MLP neurons of a small language model. Each row is named by its layer, matrix (up: input weights) and neuron, and shows model dimensions 112-303. Each number is 500 + 25 x the weight over its row's rms, rounded and kept within 0 to 999. Numbers have three digits each.
After each neuron's rows, "fires after" lists the tokens most often just before its 100 highest values on Wikipedia text that the model never trained on.

L8.up1682:478505494494484546489512532525507497522515479533449464533539545489512469539487515525537504531549495520491526533541503538476494501535551483522512489491512505462506484521478497513501529481499524477513511451499493519487471495506507505490479534470498540480513520461501519521488519425530539533507532499518441469497501498494435512488499502488486470477499468480492512510497491522492590506518504507540469501512522494486490449485477448505447505497530556474542462490515477523512534447506517489509559444528473521478513496487489493488499486481514513528489453482486518504512489535498469516
fires after: ",", " .", " be"

L6.up1605:499471511507497496501502512488493546529515519472495464461494535497503454538475444519459466478502489527545487515510521474515504586509506536503541516481543472483479484498533486471462511536477511501523472465517511469520470487496516522494505485503515510492518497474474520477529481513477493529506528489525488445529480504479483484465444541517534525498502533510532527495540503502510499481510470516477540481471483496489534502505486503480493519490493500518479534552476525444473509491459486536486514490549420489490490505445537499548483556522502514485504510491457485493530512509488516468
fires after: " the", " The", "=", " York", "The"

L8.up490:525494468492525492497491509516523458517475513495499479521486474468501544500545463514549509462494492506522472521487497523504507474473508451560489501499521480436438512494475510517519512526518478474491533489503480495510524507506494498438523524500491484525511471508525508489523520503516511504526502477496489506471484514495499509495472487480505506474495544483571466487496483508456514501487519522524540489483488460505459455497509502468456520553516512500531519478516483475477541514486509491483490487536462499471553507491468465505490528514478475507534481411513503517465534508465558472
fires after: "|", " |", " Championships", "PI", " Ind"

L6.up1199:468553509483485517482511520538504464530496520470473493538507541496477463552466483430495451488474493524568470513493509514543536518504493540509537514487519530515487501499544512505506498498450547514474538489515480504548494538537490447521510463499503508503483519445492505479525500495463489505518518491523512464509473514498499482484522504509524461523512503486479529494503506479467491455497524482517507506471498503510495496524500490538533475486558486467525512506534531528487501494513506474517517489518476477493495488534478524478485501528487484474483517495555467543503493492478511478
fires after: ",", ":", ";", " as"

L6.up1648:507522541498511465514535473486543488469508500503536478506458490533527503500482515437483520529523552517491507487510530506502432474514517517488509481500506505480464494519488476508506489504480508537483490473525481466507440500544508493479521451512521514493491560492501494501514506520490515470506458514521514524511496513519476463475518522536538506495494489486512511509504500532499475485503511500466524520462445503505519524461526485478506467553574506489499528515464484503514465521529540477488553493542527503524519522503519488491479487475498487445502473484498501504484472515491478498
fires after: "\n\n"

L6.up18:493509528494497483476472449519509490502537518513514489489485474532489493515495512485460481474489466507554507526528510572516506575487508511516462496466516523492477550540460534521491545490500485515495519526490488493491499535495472518497516495490497474515526542511524514494462451501496450504533465518482492446490516521522452474481466523509513492546482488492482479504534506455499454531516515506546490525453489534497471498482485486522507443482501495453504499521536499515484546522487490498539547530492524504481527479519502497490482489491486509483470514498478534499525512504514495489
fires after: ",", ":", " in", " County", " of", " Country"

L6.up1799:477497479507475535589496511521455504513482497471485470508471485497501472497484493484479499536492457481509473527528516530522459484510459535523503481490457512427494489473474514521506489496499488539486522460483510519556465533467496513546478487521483530456494490483502518444516461533516471474541486486491484483494487471494501466487481519521521458494547496485517523494498464485473500504489541457513495515507523504493492525487490510516482464488530516524552524487519500540486545503517493528486512482490498505559481470517475510478506503493454483457500487499498484509529528529526491483
fires after: ",", " ("

L8.up103:477506524524531536514478493515485524488498499504544511496481486517531486501506515497544483495448513511486483548504487512475508538449508487489485528504522470472498503535466513504512503463540489472448474520565525515489472475486516516490477563461487499487505515476477503513495485511513505560553526527516462452506483490479473527465474512482466474519477529535522491513481473454517478481456509454481534506493503465508533497488524500514495508495534515453473462484456472506497469496516491486486564519510493501478499481519479488499527488519546476502475525468520516498495483520531519493
fires after: " and", " on"

L8.up503:487508502474524482512524529504451518526509508500498540552497479490479504493530502497492477531461483557521499493488488501480447491502531477523551526481533457519494504499512448491515548502470484483497554482502466501484469507482505495473478518483513518464502480501511493505516579475495506497521531479521514451522507472484519477476532451496517504480484534490461505524523464498470484489521515520495525558482513504502504484507496515446500501503495476485538508504474488502503528493495463529496501542518499500478504468522470490548509516510520558516478498452491477528520468500509456506
fires after: "|", "\n", ")", ":", ";"

L8.up766:516491480527475465523487511465508489503472479493465542494487503485484493480494483491500483499509547501529491498516572502535478522487478465465498491502526547516502521468564497514505491492481480513482500476487513490509493482475513519533501455492530473498506496492521503481530472521501476523551523506490501434540461476487475502497486498503506534508504477549510517497492515448474490508547519450502522493463474512508528473469481476522524462493581456519483473508554505492487475472491528466483489487469493510524471505520493478517469508479475518484432487523492481534473457536492536428
fires after: "  ", ";", " |", " -", " 82"

L6.up709:487462476538505511494467482519484482499537507504497494536503490513501515512523492474514476479521511540456493522521504519481502474463490530526491478505491534486490498479492538508481508496482519461524519505507496504496499502458546551448495469448542537475499531503489468474498453481504502484522503508473490522496444513534495527469494500485512473484513504468540514504510520539492516496475452516519491511538509501480496521492510493451511476520499483505540498470502500563513522486510499461460542494553492519521520489472512536528537542514491532510478441480522494495550481550512516457
fires after: " in", " of", "L", " ent"

L6.up1723:506479536507477536452536487490529500495481499498507472497497509514515507509486492456491507495544494526547464478526499458492529479521504503510514486503506567529519490535490503482479527538459508523486481474502446472550498501520529522493529467481519536494555542473473515492475525495497448546477517506530480474478442518496470498518473514513527503489521486483482464508497528503507480541501551514544489502492527452568474505482499474493507492495534451521487514478507506526537506494475551466507510472513467477534477484488487497486492519456482488509502491479551477477487503501470483490
fires after: ".", ",", " .", " was"

L8.up1771:493463496471504495487538513482523511522530498498499524517461497505491525503548546490507481556498546489509453501485534554512524505521481473526521496486560513506508543515528512463487509499507510473495437485515500510514521462489504452521515490459500525448484499478515529480483516460522477468481462488524530482487421523498476536438486521518489465519510448533460449476490520517506528497580507527513497490502470478505542454473500509470492522551537525528510537527492451519553531494494483482474538522498515533509520485520491476491513483501490448456495505455525487504534488509519487468
fires after: " |", " on", ":", " at", "  "

L6.up90:494463504513548486574520493522507466486506452462489498546536453524535485489524506510518510533486472506522513451517533501481488498485490519499476460510498571563496494540528511491506515542474510506485516483538479501564508513564536476491488534470477485472508529524541518504504467493478477510525465488516481483522461487511540507481499499497499496486484532504518517475463503534484515475505524477548490496486538464484493450476475495443481462526505487433476534470533477501536511464438520524477508503497516566546521465512484487487507532499508515478472496513504523513502513524504477468
fires after: " 1", " 2", " 0", " 4", " |", " 5"

L6.up977:486496490506472518568487528522483514517500458501481446502499492509545516544504493509441476483527499520517540508456519544506469506497475507482524530495501491482505505520469485531528513468519505508480505497488477540496451483525497489469477495538486526429482536554503495477510462508506526504520511464519544475522492494538471517508538483510469464513474482512475528461517511502501511527516503511515544484487483504507497477520521533511497489526498513479516470492549488542506501527480462490526514448509531532488513478507498505516464488478510466486528535505468520521576527452460502483
fires after: " |", "r", " year", "+"

L8.up66:524519492476535520512499453508489505500503518525477481490556547496497520523469492505436518449515481511515494527495542519508491497470508544519480529472534512484459519466548527548467510514492486510487460495492467470512403549472507502535524511474534506498497509507523475499468487464537468491513503497492492495492502500480509540507522513483473492482473499517474495511508508467490519487506472497575473515503508463522514517514496544502496486493490475471532500448504502535446543493501474494490439515477480455486513500527507487506496490481493513442518511490470518506503518477534500481
fires after: "|", "-"

L6.up739:518509460495480514497475519494472517448500528483520508519517496527493476532496460463455462475524501546517493447521488481501476531507520530477547465491499548504544497506541485518532513512455474494506497513507464507510529482494536506465431521518544495484510496461467511504503464473525465557521507468540485496512505485497458490523503505524497524507498521505535529491489473510519501474466493555516530514512508445502490485481480463523484438488531521474553514505525495517509531480498549517480517533523467486504471480483506538495510509450465442488483479492523464459505501566490459490
fires after: ",", " to", ":", " in", " e", " do"

L8.up502:498472503519518503519511457494481563514540499551510448519493557549494472504465494487466451480527547506428494477506525516516504467541527550562479506494501441516473525475512501505491487503484489479516473460536512467475524557485502471462466520511500485500552529493541478480486517510491518496449495514538516490507492490553504531492479489490486478483484482493498488486493486530528549517584524515514490515487514511476507501497493502512478509475523488502466480494501470509507523478457536511563532449505456483479470491504480476503498540516488500505515462481493496572507510512554475484
fires after: " the", " in", " Pe", " to", " pen", " Py"

L6.up1877:462478491450486470475521518508543455480508481487537515485523509510492526508520499523515473526488459513501488498517515493486493509525506505537510534511515511511489513476476440494502524551439476519520516492516503488474459486514538477500520488458491478496505508483534541460458514490512479512513487518518506490505492447505475505484469484536530504503468541504492509509527509533508551481489487518505474475511532470517485446466499462483493524519500485493514531484492517456506505452500507500492536490546453510517478467496469474486521503525489525496479489468502482513520535494509469522
fires after: "-", "G", "K", "S"

L8.up405:513516494504478448491509493459552494502541470500507548570465513510510510506495476472488497483453527494494468540513497527480497489501489481573491519479532455458502492490496538506487506481519514543465548463541486511508513540484490487562455481490518574489514514500482528523506498473514511507511498525494464516495486515460473495445458475484513522493475498479538474487476415495517540530464512481512483540524486469538497516458547533527488484511509512532497466517499516488480502525503544485490500474480523522533494499457488479488515492455484466472447503503491476505523482506508511468
fires after: " |", ";", " was", " released", " ("

L8.up1640:501535525470517512536479518509544506507472509518491467467493485514486483464514533519508510518491516521452466512514520524508513494486539494540484515471519464515507509490530461517511524502507498542443527496468473481509524522528484486483483496541500489514530531473551461502495441455472524514542446487499471466509462472484475493508455533477526497509485513503515494521498476486465552477511532507550554557494455542506568473489515496524498526540543463521476490504494540460462490453525518503555508493502459501472517491448509496479483517483489491467537430447503472506480501531511496531
fires after: "-", "\n", "=", "\n\n", "."

L6.up157:522480527463521464517470475516509539480537495500508500497505497482493502525535500431476500484483500523490485530482511536518502532507510467529525524469573492468447506520532547497496560498459454498494536513519474518517505538497495528482489481470478568472539527510504495518484515443443517512518493493510497470503475506499471481483453512544511506498464515520466474482516537541477497492496503539552496512470464496489495522517482516456556535510485524454473548549493504528475505503489495478483486505502505496494502477427503520526505508483501472510478496492466500494482509537562489485
fires after: "=", " ="

L8.up570:512502513450495493528534480452526533474541511485514522506517479491535504535485498517494512508494519578508490470532482504478494487525503516533451518466478531490503531496505471485506487497480545475502477484514482489481472504501548500508486489509539530499519545495507463527520481491513535505500533495535542500500497483515571443484498488501500479462525479463478480471517484540495564484519498569512528500473499509503485496478465464469510491520513534506525465529519503510505474514489536513497510542504505546532524487470522521489517455490496495488523428439502511462542490506486489482
fires after: "\n\n", ".", " a"

L6.up75:460504491528488491536514491473488494529500473530517531500514456531490454531497498479493523458483522546491472520490514491512514498517498523500491490503518510435503503523528462479483523497489527524491505494492490523549516532495497504504530464487540481485542490471455497472487526462541538518517490504528516483502478521488483494476471474519468478487517524478521470506480455513493460479501560480457507495489538466531530505530500481497499501502543520467496528545512497500492508450482515512470570476528465504503477486475512449477485490481508495499495489505538445481540512513495527457
fires after: " and", " Su", " or", ";"

L6.up521:511530492511503483503484519515483458484473523468489477522474509484532495521508501494486483508532501553541459508531585546501488510514513477510550473521521530508563474504500506491514532489445472541454513502483477485517451488468474531501501475490491506490525509441510532488512475471520511535521539511554508466521472486480483486517483499501521465488554486493521495531473465446499498540472516519492507521497512450552489502506483484502490458501486512455579491520524479528491482462503533465495523506533482501543465480520509514492478518458473492506487527531535448491501496523500478449
fires after: ",", "′"

L6.up74:500505493528553541512483506421467509532507488490451490493550488512512515516474484530454509465530522497558474479504508515537549511486492480479502478484444549531520504500520501487537522500475457493494468489491502505462549494549495496486500495482505477511502516478507525475510517488471444477545431501480495472517476495572463482474452514489512511504508505532501506518569492504488485483513520478510506512494507487488532516528472480470503489481521474495526498521555498501490553474538477456491511500503514531539471506487479511539462516486479513484477500504442483528464485526506494488
fires after: "  ", " |"

L6.up572:516499483489513483577542492533500485487503504489503502511514480540518508518492504444478501541531499509519532498473518509526507430498526488468503516493498493514529485510493462549480501468473478497516512509478488478476421513492527488482485506481471556490457483527512518513482506503506531491513506514506494479486502510475502530539488490516486477501474460501512515476525475519467459517512491508465526527460487495507512476473476478498495566524523459432511471487472486503498519484481505510478479454504484493535520475486494533478504519495474525463495504460491466500515503518474453492
fires after: " |", " 0", ";"

L8.up1206:527531495482480525553483472506519467481527442500484540487465527473476509514501503520514491462521492511486497531505540492534510496476498462440474475524469538484483513520541499530509501551465468479525495482512447522498477474469494531499549493511476518461517485455506500487475511485497497501469506490465485487525492501516419487496470495529494556483462482505487516545531529523521491495480554558511478493512497517448491501530519505518489465509499483495532483468534496519463521442466500501507471488540488488495529489467506466475475538481489555506494508490486502535502499503546480490
fires after: "=", " served", "\n", "  ", " well", "s"

L8.up1280:521484468469516470469492491545486463491446478524515500522551519526526500481483490497486491520504466479486500514499484523528475485506479468520516512505490515517488483470516487491492522515533459515521502499515507455501469496504506534519468506484496478522530516510526551487500466480534560470537481497510460487546512527517553516532489516510476481504523457476500482480501552467496489497556496510500529566488502486461515537509495475480472492557456479533505445483541525502486557523490537475519485441504516484485516483436512511511469531500520485527458509472477476526537504499496495470
fires after: " (", "/", "19", ".", "FI"

L6.up477:507472478546488527465527495508470498530529470581504514508497493487486462500521496491486498561502535523503450513510504507543521488482508503524487440475521489519520507539534508455492508497517511524474480482507522506494520529540465532524453516457468539500506516495525550491502506437504483551528517562498478476527474524473499499469504517507513533492480498481519495521499445461514469514517487463462495492543523496581536523513546476504432463493534481472527479516493460504501500507535517453496497514480498524541455479501480470495487498475505518490483472495497448506490502522479525466
fires after: ",", " and", " he", " who"

L6.up226:483494450508466535516468522521492500444472489527513484492481520497515519495506486476516493449518532531483492526539547497534477491520519458479509505505541504472488511491500458528524491461433476507478494478453512540478493537510488505527559491497489507456530490455481486487485495509552474519535491511515532438530470527499468489494459502457507493519537508492526491509473458494450505491493478481545537513434511512492541479486510518470482521534521524500508515490512512514483501501435471498555447477490501489550477471489467477527514535508461482445479474452515488473528497495476535472
fires after: " |", "."

L6.up929:498490483470477541519490493504485494483517495487520467494513509498525482531504447468504512485547513544531503469535492507489493493490493489494512490486516535539502510492497467451510498478477534497431502480514498526497457481489544498489486513503544460518561513478479500491509497493481531561495513486556508483513474526482487500528493483509510502491528512528477515506484489516518535499480462513498517514513487462536516492487503500495488469511523479474581486515546461557504523479504521466507528491544479499514479460486485522466472545484504487499480435501509463498509560518487501472
fires after: ".", " we", ","

L8.up979:490470477498472548529510499473457500506528438460457478460526519492501507505499552520461484508481570543489552470529524557487460488535513477498526440482480591491515535514501456473510506479494498488473444482538481472509497494453509500495489506520527534505513490461525548471525504507478568558521518461526527544481514509527521469483490471523495501484524495481512519502493490476511525488453486507494501504534497450492501500531483483519462477494532528479547470508520477560507503488499519539479552513504499544505505521514507536486476503472500472499467458485491465516489519554486452490
fires after: ",", "2"

L6.up535:505469479517538585471444476496453475483490488527501495489523498530514506489476475476459489503529521491489512476518523499529469519535465474554508499492510482491507506524558512540491539480446446484511467512511483452514460523493480507484499516500484519516535462518513519477479503466528521488526471464507449458473501487473490501442451481509453524484494455496500473484534496503492498496529523494510521554491484501485515465500462540499482523511480481495495514512543518480486528515515481458486486508516540496484511467484492528480472534453459519501438482467500549517496522459549499489
fires after: "="

L6.up1074:492467473497485479541491510472531494501469456481486532524520487485540467506496471525457501497543468515497538466529476489464509479488505481473513513497514547569501457481517470498531518512495474499478550520508508458526432487504548491468522533478470550438507485497503550526448519484510483490537494511520491469540435471475508519477464491507533483470448526510527529507529484533487483491488502478490513499467518456492532523496478486508498522528522475473471489508493475524531537452486504476519457491549534538565530482512500559518468536520482511497453507497527457418492516501510527471
fires after: " |", "–", " 1", " 0", "$", "|"

L8.up698:502469473505490505475491498533544448512489451488530495510494503497505533503487481508504495509465513478492511493498533558489478530525490483505537490500494507509480507456527531503483535512532457523519548496496459488490460503533552481546445512457480513478494524482567509493523485474484553511499497466543499496538491527506502520490463495489477475489485509480468474483507515512523558523518471523482516545458507477475462514497490497517511498541504523515503475484528509478447519523533506539510500461471518501523508458477522510474482499469503511537433489490490498500500531467499504450
fires after: "{", "/", "–"

L6.up34:477459496506515501481489529488466533454527477591448478531461449532539493512538531498549514507517529535490443477516554505495501509488506481511477496484515519512481539507535543532508534529458477485501530494554476511509487508466512519522445492473528523440476543503516524531487499474484532524495509480516496464461480486499505487500459560498496506458457507496493508508490513481478534541491522526538519540512483515486505480519564569467469452496507516465515528488478471487476503518499466499508480525487526496485502489512479497511508489450525500481483445511481477493494454531527513507
fires after: "\n\n", "\n", " \"", "\""

L8.up1290:509505501523482496512505488517467481521475453487469484481520483530517528500508519459477495463526557486516502474514548542522502493525500506499503530538502519509509493461468488490559502471498555523503511508512530513507518509533534509494491513517474501488500503503505503515509541561535504460510526548497483431509535511483502469465450463480467493495523487524477502514465500490499464508515494469517505511488513508480523514485519469524494533507506493491464499523531498542505475511510548525473473486468574527454483511565486471485452478498464502485526504501503490559566518478470460495
fires after: " |", "|", " NM"

L6.up1538:515500522483548517467487516477488514473525485515440530508472529452532477504484457486453508460520563525507514505509535471484551480521561534477505489523505508538510502472541464543489535501493478487510521502514496458520494518540478514487497489480492480536485553508498538489525476501511509511563482540496511444523491526516487498496465458522489503492512493546480511513500494482491509527538505497491498523497458499502488508488521506497505503535532497501511485504520479496514495487484508459534455518447499509524459471510518511512533476521469494481450492462489430490529468464480534481
fires after: " |", "|"

L6.up1823:537527503519514504514510541516512455472515474494454535443505528467508535520471497503504539482529535528495505471516523493480531452528547491501520502483504482489501536494485464526572503491477484483478465517550479456489492478508529490493552460482513454534471544452492495463515469506472544456542471497507474484533469456514478477502484495478501521507481545534462530453563519506508528507522515489471527473485516507481532525514526474510499508507497485477503437487523515486528524507496530527469492534499499521515498521518463520515522515507466500532476480501483435554535512493465482489
fires after: " |", " 0", " 1", "  ", " —"

L8.up346:477539496501456510550482500512501496519501486481462502528500489488489495489495469478475515498482505470474484511517531473519553509485507491492480489502577516490492506505527571495524510516539463465523494482507455515513480483532492475511505469466539534502501523481514501498496496479490485498492501537446490484449496483498495501460475542510521513496475490485495472527477490472459494529541506525535471515507550493534487528452513524500522502510516516469483551527494499547489517489495538478493518499527472522487532508487466465489501541505488490511488528490504480493494534516536501490
fires after: "-", "|", "\n", " in"

L6.up1214:495478474491451500520508502506499470498494491529522444470483470524523465532509475473548481466481527505527501477499535506511497505495506524529489464508538533493494487473519468535534526487499450520492498473491490512524496579520500490548506509466462518470516523511545514504444501498536519507533462526524531469499500491501476498455513505489528540542460494473474532517454518511498503481539511498493502508496505517563526496495443453524500530511521500464501527526470513454490503502520510430519489490517511490543517450496464511491508472511486513423496486488518473446502529494514459502
fires after: "-", " |"

L6.up1080:492495500462516484481532475501514441489525535559484478536481495482525490495495493491498506525539487543503482501496470515507495530500557555497517542479482522455533501527530495497536509494484517471520462501511491491497490504499483495511476461493506481546528490528518472491462482427464521511480562475542468498467515452469497478481519540430496529453519530518543491483495530507467473475503477521551525527492477514494508506532508472454517442480510531448544516539490486516533513496505456506452516484495529516533504480451453493508518511459509493512503519513489499532493490507514514512
fires after: ",", " by", "M", "D"

L8.up1663:518516493488467506563504512553511514467494440539543487520497463505509525472519514483504473518505542508508476509507518507497505515499547528493548552500487499500515518513489508467489515494486469498502503509474490523507510497491509478512528459458518522497504536472487535481550528462509460516519506492478523500489481518517479496514501482493504541500487456488486501500476500556518473532513465510503499526492529487454506487456515529507520499519550486524492510500514465522503522507463521528493506511478508533546486517436463526472487479455487468445541457539486459432487494539502481515
fires after: "-"

L6.up1995:463523491521499483516481423487516502512499518480451512483514518478492485512518461529515489508492506466476533480499490521485466521462489535523548466495507484512507484513487559525463494496518534515553461453508442484524488538488526511486495502511492490499484503468470497448518508495497477517498503503530520494502480525524506486514458522495457540525504492495554509541528510429515489519525477488475491522482511505470522484494544497475532518481530485527538519476512491498512521489498559530517552521539492513534475492551492492517504453470479426511488535490526494499513485525473467467
fires after: ",", " (", " United", " peak"

L8.up297:480463475501462546558476554509486466471514518543505451520505484460515469521498540501425493505515514514457501462548517510518453511496526543489477480533496563469506483498513485498512553536451505497530491492495495505495514493515482477476472514532521479530461559504532540497466441501497515554503518510502524505494504489516521472501492487499451446528523520499475505535509471505457534523530496480503483504489483479477478473528479508507448460527505496500516504527534501482488485439487505520527564492482496528526480479455516455491522500477481506458506497446514493472539490527523445508
fires after: " to"

L6.up113:492497467491558519484497509441528477523476483487442516536472488487510547517493511492514528498535498491561524509515535511493500485502492517494454463503514523514533478438525518542485503519497496480482496479500505507522470500477479450508500498477517512503496464460520498499523489492529502522543484520490504517463472506529468496499454467505480522489490515486529514521478507503507469536534536475486516486490529512473511510475549500494511519515547531493488511510512503510494497460475511470520521445531486504516456496509471463504496490512490496448469466525520481502436488531415498507
fires after: "  "

L8.up1974:530531475513519532434532468467523462479502490508510521499460481496501511463491508498467523496456481479535498477532505527457494531509497490487499477525527514497452521476548511492481521514501507492452480489533483528481499523479513459485491571449475532518529511480507488502479494510484458518482519469495486435464492491515485475535484469519483520540469475519540459536512527518497483515537511506526462536521509434498534458482516507513491475511530541488535537522500533554529529533509471530487551539539514504490489505522518532478486490490494477514485534493457496530510488467482491518
fires after: " (", ",", " in", " –", " of"

L8.up1961:495512512505522499487519511507509519471496483490475496513509521509480494514505554504491432510471506476534530518510509556517494563446497492504541509505503519526466541479518503508509542560506482503525484485518448515528485517541522509456464513473511490491493528482508492477545498507492486521459497501514503522442484467500467462526479533524448514460481470511500444499484526517478547558497543491512531491513473495513489465512533533504449474520503475502492523445500499537471504461546530516500476499521515527478493492481513518470478556456525500478495499501510507543475488523508529480
fires after: "\n"

L8.up1746:555512509524519501527484501484486461518540516455455459556467532565484501558571512538538519471464463501503481531530460502515475483515482501512511480474525535463515499535504509501464488503488513501556504512497492503488510483493535499487550496497502505489505495482526536494448503446495533522489459508489505542488476470495488456553451526485511502483493514495549459498468499526511504497515522539507512497529495501482511504509485564467500488507541471507500530502507473523503494500487519502525505480534467547509506522506474492499498531482514496507518485483539503473506529522509443490
fires after: " of", " in", " for", ","

L6.up102:481489502528503512490482544523525493481488472487485475491499537484505493520491457488524488472537471516481491499514515510513513508516481528495492491526543480506475511478510521531492528496507479459493518439460466526498499532505492491469491466482530499493490487456516454517485473432532528451511486521516503461507497512492485515478468512441502493536499492522506506526503520502478537508493459476543500512434493490498506468548490532516498478541514505523494495536480466507485508484463537503479494495514481499519498474478498514472501523481495503469495449489512493531544530522490464503
fires after: ".", "m", " mi", " km", " go", " |"

L6.up201:534523455497494485489460490560471502448520481478487518514491492487507502484468518474509509490504539518544509463545568514529508461519544532524516490473547461523495487532532495553489515466514464478512485547537524467516507484537490516500512474552475501530516534476505497478522525485542508499493518531543501503528504495478505503499454470475486504482484507519536477513496518451483507494493518486461460521512502498454498490485521543494535466479518472478477489508484474494519496515501539482536539492493524479520505482461510504489509475490448506420465491490464474531530523534532517495
fires after: " |", "|"

L6.up1250:523518516519477506521504511554520512479511515515505507487533501508528507507506523531527528501468533563524513493545556484531486551490523563512471533489500513481510531510505480497528521492499520468495516516489514432560488472487499525492461506519531493518475514514522527505496502487538554525497516496526516499517483479498494468451525516464447466492474511498508463502496501483518470464486508467478572502505541476500493484518538468488474492510456460497518477473533466493493486475508505487472481524489480496500538504537482481480494535476492514486539512493525496520541517485458518489
fires after: " well", "–", " and", " later", " in", "|"

L6.up366:455527485526506505484499503490510472482533512507517490491504474503519472499487518518476469487454499545481483478490503489498489537526518538546501507477553505489474529519534516486482480470521483515496491502500483513512461476512490510478514502503530559474534514474522506488483460452477534503527508543468475466476500520496455495494494563495430537482513537465463497511551489489485484498494504491513460516462448475510506453476508487493558537467508472497518573513491502500474488502490502499503507516489510504502497508492517491538524531524496496525496520500554500466484550495514495485
fires after: "'", " the", "s", " U"

L8.up397:477498457537500501511555508513531505485515488469518499514490531520512492528470519476491494460472540494482492486531516483502530523480522512474533490498524502497511528540515443463497490512492514423529471492484511529491501577510483440494514475499509508477511506479495526448523511470500513527508510511537497517490472473517500498459504512533507521503511486466506509498487469509504529539546528512456509490478507512480498467519496504477515518515512509497496520554517513543515517489515505508541486484551526502561513476487486507528554553506490493512481458483510486471486453509532481517
fires after: "-", "\n", " (", ".", " \"", " |"

L8.up136:507472475485476493472489472487483490502497474488513483496561476483491503514537531495520542496540448512525508543519481491497509506532474506457448487498514497467522481531492461522519526543511490532499492501514470553499476496533492490494506515472478511468522503506539495538487503469477510498490522513524509471443470522531521492486513476529502529485456488518493519496509513476491544512498524500568512542457514479546517490499476484460495502507518481475525527467509494522479511507481489493456470490494492489481506487478548478533548528511476489528468487485512487457460561512528453511
fires after: "|", " 1", ".", " d", "-"

L6.up1287:517499507515501491549461515535504545474483479498459474503530491491524526511513476419457466511499541504523487469505528506508447524518522537499506500513515517471477496442505484487511474509435469506427452454546510452556514485479490529489509504521525481504516485476481534491506536514487514512509516537506468467489510536477524478487497491518518483504541495478512485467473474519528463475544502499543494519473472466499519529515538494526546493496551510474518511467514526475501533499523515523521518445459517487495482497488504497476489462508492510508484511499508438485511501467503456506
fires after: ",", " |", " but", "|", " as"

L6.up948:492499452502459475515452486468503515488494529511519472459510474532518509509491518483522492536541500532542467488535484522504472517473503524526527535488512496468525472487508488540501525509514478531468535449494525489450452530511518533494513501520486520470509516469464496495481494469504470469487446527538493464493500500516474518493515537544540469469523545493483486511456495503465492533569494517485492500467526509484498500472489497500504516514547493521517486529454494504488529460475498535546518489519476470485517458493456466477496509420474503465487480514508467467526522486447483448
fires after: " |", " —", "  "

L8.up210:478467478513518465459494477519536430497490469496543491522549528539464508493519492488472525513433479493489521494486517539501490507503472482483500535504490485512450486476501487487492535476518496483515514521505488484480460502530503483539472514478486478513513489501535531491524491474533546490519522496517486461543506529555509498510466496479507514518481497480505453495496503480480518527543507490531559545488501474465524535486505495491421465536497486505526467499525517518484574518507505487527489456508502476489499483501500520506497503482511504500445544498489480527536500471493498502
fires after: " (", "/", "–", "19"